python train.py --qk_norm=false --attn_scale=0.0884 --init="uniform" --init_std_qkv=0.0309 --train_tokens=470000000 --max_steps=7172
MLP neurons of a small language model. Each row is named by its layer, matrix (up: input weights) and neuron, and shows model dimensions 48-111. Each number is 200 + 20 x the weight over its row's rms, rounded and kept within 0 to 999.
After each neuron's rows, "fires on" lists the tokens most often at its 100 highest values on Wikipedia text that the model never trained on; "fires after" lists the tokens most often just before its 100 highest values on Wikipedia text that the model never trained on.

L5.up8,196,217,206,213,198,165,197,199,202,204,201,137,185,194,194,207,205,203,190,210,202,191,225,177,200,166,202,191,188,197,211,224,190,205,211,220,213,206,190,169,211,166,235,173,199,192,221,181,203,183,200,203,204,168,210,171,219,213,234,214,201,227,203,206
fires on: " they", " he", ",", " more", " she", " Later"
fires after: " and", " that", ";", ".", " if", " but"

L4.up1070,171,217,219,183,205,202,229,231,211,199,213,142,190,215,192,245,164,239,195,190,199,175,226,200,198,186,159,210,155,200,219,192,204,217,203,185,213,192,184,209,190,202,184,162,180,148,205,172,137,212,217,211,242,218,182,202,201,184,168,213,153,226,206,188
fires on: " It", "1", "up", "spec", "ban"
fires after: ".", "-", "f", " Pro"

L5.up175,198,196,225,205,162,236,201,222,187,204,201,180,206,239,212,180,197,198,206,221,220,218,165,181,195,200,169,206,160,192,200,206,217,209,198,201,200,215,178,240,217,214,192,201,205,209,188,197,192,214,171,200,201,177,177,213,221,208,201,203,185,200,236,167
fires on: " as", " and", " the"
fires after: ",", " served", " serving"

L5.up956,216,216,190,220,185,199,219,169,206,206,190,219,157,195,204,174,182,203,170,227,193,200,174,214,212,179,206,195,218,175,220,208,218,209,242,181,176,220,184,219,202,195,225,205,218,191,180,180,183,216,203,184,197,171,202,202,144,228,195,219,175,226,239,199
fires on: "-", " A", " he", " a", " one"
fires after: "-", "00", " a", "2"

L4.up847,195,227,200,202,201,189,201,179,206,170,190,172,205,225,202,200,212,200,212,172,214,189,200,236,215,209,214,158,161,161,190,213,188,198,236,224,194,183,192,213,231,200,204,223,198,206,171,227,176,201,209,210,199,211,226,199,174,209,154,209,208,201,188,196
fires on: "-", "mo", "ch"
fires after: "-", "|"

L5.up178,225,201,235,186,178,183,169,196,174,191,164,182,217,199,180,225,173,227,212,193,223,207,204,206,207,181,216,192,189,152,151,205,196,171,202,184,163,205,183,203,241,212,174,180,213,176,221,190,184,209,213,211,168,184,184,203,197,209,169,248,191,205,178,173
fires on: "-"
fires after: "-"

L5.up363,240,220,191,211,199,194,217,229,213,213,185,212,154,233,220,217,187,225,204,184,215,193,192,202,196,235,227,154,210,191,195,212,221,175,224,210,193,203,218,207,206,170,184,164,178,206,162,214,165,211,193,212,205,204,200,200,193,204,203,177,220,212,178,186
fires on: " |", ","
fires after: " 1", " 3", " 0", " 2", "1", "R"

L5.up740,206,222,190,209,179,200,189,201,206,204,178,192,218,233,190,204,169,196,171,191,208,204,209,190,220,186,153,174,198,201,201,205,190,157,187,229,204,198,158,217,231,200,224,165,193,199,197,187,213,195,224,229,233,195,197,182,183,216,229,199,190,221,171,198
fires on: "=", " m", "′", "\n\n", "°", " mi"
fires after: "=", " =", "2", "6", "3", "4"

L4.up856,232,212,200,187,195,186,178,218,173,195,174,208,186,180,169,182,172,226,209,209,195,219,181,166,212,208,197,216,191,178,176,233,182,189,202,184,193,211,200,225,208,189,199,210,224,182,211,188,152,214,202,156,212,199,212,225,208,213,195,206,218,222,174,192
fires on: "|"
fires after: "-"

L4.up945,228,205,198,200,230,187,188,200,165,209,184,189,217,198,192,167,183,172,173,193,177,161,220,195,195,192,176,165,227,183,207,205,189,181,198,198,194,221,231,209,202,209,195,176,207,209,192,173,166,182,180,169,194,193,188,202,200,233,232,180,198,225,247,186
fires on: "=", " other", " of", " Other"
fires after: "=", "."

L5.up1428,223,218,197,211,239,175,216,212,193,164,208,194,190,201,196,228,191,203,163,196,212,198,215,181,240,189,183,188,187,179,205,199,221,198,189,225,173,187,180,189,213,198,247,180,189,192,180,181,203,198,241,184,187,198,218,160,182,217,188,200,175,202,200,182
fires on: "-", " 1", " 2", " •", "0"
fires after: "-", "|", "dale", "\n"

L5.up680,215,216,196,209,181,210,197,212,233,216,164,196,216,190,213,197,210,207,200,216,190,199,169,207,205,193,204,212,221,200,175,213,206,172,185,169,198,195,160,212,227,192,201,193,173,192,217,214,209,217,191,199,190,175,223,197,167,235,172,216,194,211,207,176
fires on: "-", ",", "."
fires after: "-", "2", " 3", " 5", "1", " 1"

L4.up1214,199,224,207,177,218,186,174,180,201,188,178,168,187,173,213,222,201,231,210,202,196,239,226,183,185,215,206,218,216,223,181,183,211,192,212,189,158,206,188,247,189,186,217,231,166,199,216,217,187,227,186,172,200,226,157,175,173,246,214,222,205,205,166,178
fires on: "-", "ar", "air", "al", "our"
fires after: "-", " aff"

L5.up136,229,181,194,205,211,203,159,212,189,217,177,197,193,192,195,174,199,204,187,201,209,236,193,192,176,177,181,184,209,207,169,217,214,207,206,180,213,221,198,240,183,188,196,237,206,227,182,169,190,211,149,190,182,220,225,164,236,237,222,196,188,208,217,179
fires on: "="
fires after: "=", " ="

L5.up1064,205,198,211,176,221,196,176,199,193,235,165,171,194,215,240,256,215,219,184,219,193,166,194,187,175,210,184,200,196,226,213,212,222,174,213,190,228,199,211,205,171,198,187,167,189,196,232,214,203,184,227,193,174,207,157,185,192,192,231,207,171,200,173,182
fires on: " 1", " 2", " pat", "t"
fires after: " |", ";", "ti", " a"

L4.up950,237,221,189,184,187,208,197,199,218,190,196,217,197,219,188,237,190,212,199,165,211,233,209,173,194,178,182,201,154,140,192,195,202,173,199,194,158,169,183,210,212,178,172,188,183,200,196,179,198,197,195,211,205,204,213,218,199,190,200,238,199,198,222,205
fires on: "-", "uts"
fires after: "-", " De"

L5.up79,203,213,221,177,212,234,219,205,190,202,161,180,203,198,220,202,217,215,201,246,205,185,201,229,188,208,171,215,226,175,193,181,217,161,209,199,188,189,204,217,225,222,147,193,195,202,200,182,177,203,206,215,242,179,185,193,190,191,226,209,184,207,237,225
fires on: " |", ",", " or", "nd", " an"
fires after: " 1", " 2", " 3", " 0", " 4"

L4.up1210,205,209,203,194,181,203,201,184,188,198,158,196,157,203,208,193,204,195,186,209,183,193,226,193,190,167,205,144,174,177,191,224,212,209,233,197,214,182,197,211,218,194,207,158,183,237,197,191,178,209,177,236,171,230,190,157,200,181,216,233,176,213,222,211
fires on: "R", "r", "Col", "18", "n"
fires after: "\n\n", " (", "\n", "–", " We", " ."

L4.up494,196,215,196,172,193,211,214,187,181,234,188,199,168,179,170,240,162,162,195,227,218,227,202,156,212,168,207,212,176,160,161,192,156,226,184,200,199,171,211,217,227,193,198,169,194,186,229,165,189,181,217,166,193,180,210,179,202,197,194,248,183,224,217,206
fires on: "ta", "si", "ca", " or", " without"
fires after: "-", " (", " \"", " Pen"

L4.up89,206,212,188,229,170,205,188,204,220,181,175,185,173,222,244,198,188,198,186,205,185,181,168,176,224,191,189,180,194,209,187,214,222,215,184,156,190,222,180,229,227,200,170,207,161,230,194,211,212,180,218,204,194,174,192,189,186,181,171,233,205,163,191,216
fires on: "="
fires after: "=", " =", " to"

L5.up1188,230,220,190,154,199,167,196,225,193,208,174,211,177,193,213,237,220,193,193,225,218,216,210,198,191,167,190,209,187,188,216,211,232,195,222,182,210,222,202,202,209,182,165,188,181,211,241,214,201,196,195,208,167,215,185,201,212,222,213,206,216,176,189,207
fires on: "="
fires after: "="

L4.up90,219,206,242,214,193,199,202,189,205,229,226,177,200,218,224,233,207,223,183,202,179,202,208,178,238,169,193,198,179,225,197,211,232,190,196,185,174,178,201,207,209,206,210,160,216,201,192,202,175,222,169,168,191,184,179,200,179,237,177,201,190,162,175,183
fires on: "\n", "5", "1", "3"
fires after: "."

L4.up195,212,222,181,214,212,178,200,225,198,214,140,184,201,215,205,194,193,218,157,209,196,210,180,207,171,215,194,185,217,199,206,221,213,203,199,203,223,220,180,223,180,235,185,191,196,201,209,212,223,231,183,178,203,192,208,172,200,217,177,201,195,187,192,222
fires on: " .", "I", "=", "UT", " mi", " were"
fires after: " |", " =", " A", "W", "CE", " RB"

L5.up1489,211,221,195,197,178,206,207,192,192,209,182,207,180,202,218,248,220,233,165,199,169,196,190,193,216,190,193,182,220,193,225,213,172,230,194,226,226,177,215,223,183,186,188,210,170,250,208,214,166,168,182,185,214,201,173,212,194,197,201,231,176,203,192,189
fires on: ",", "com", " 3", " There"
fires after: ".", " |", " and", "\""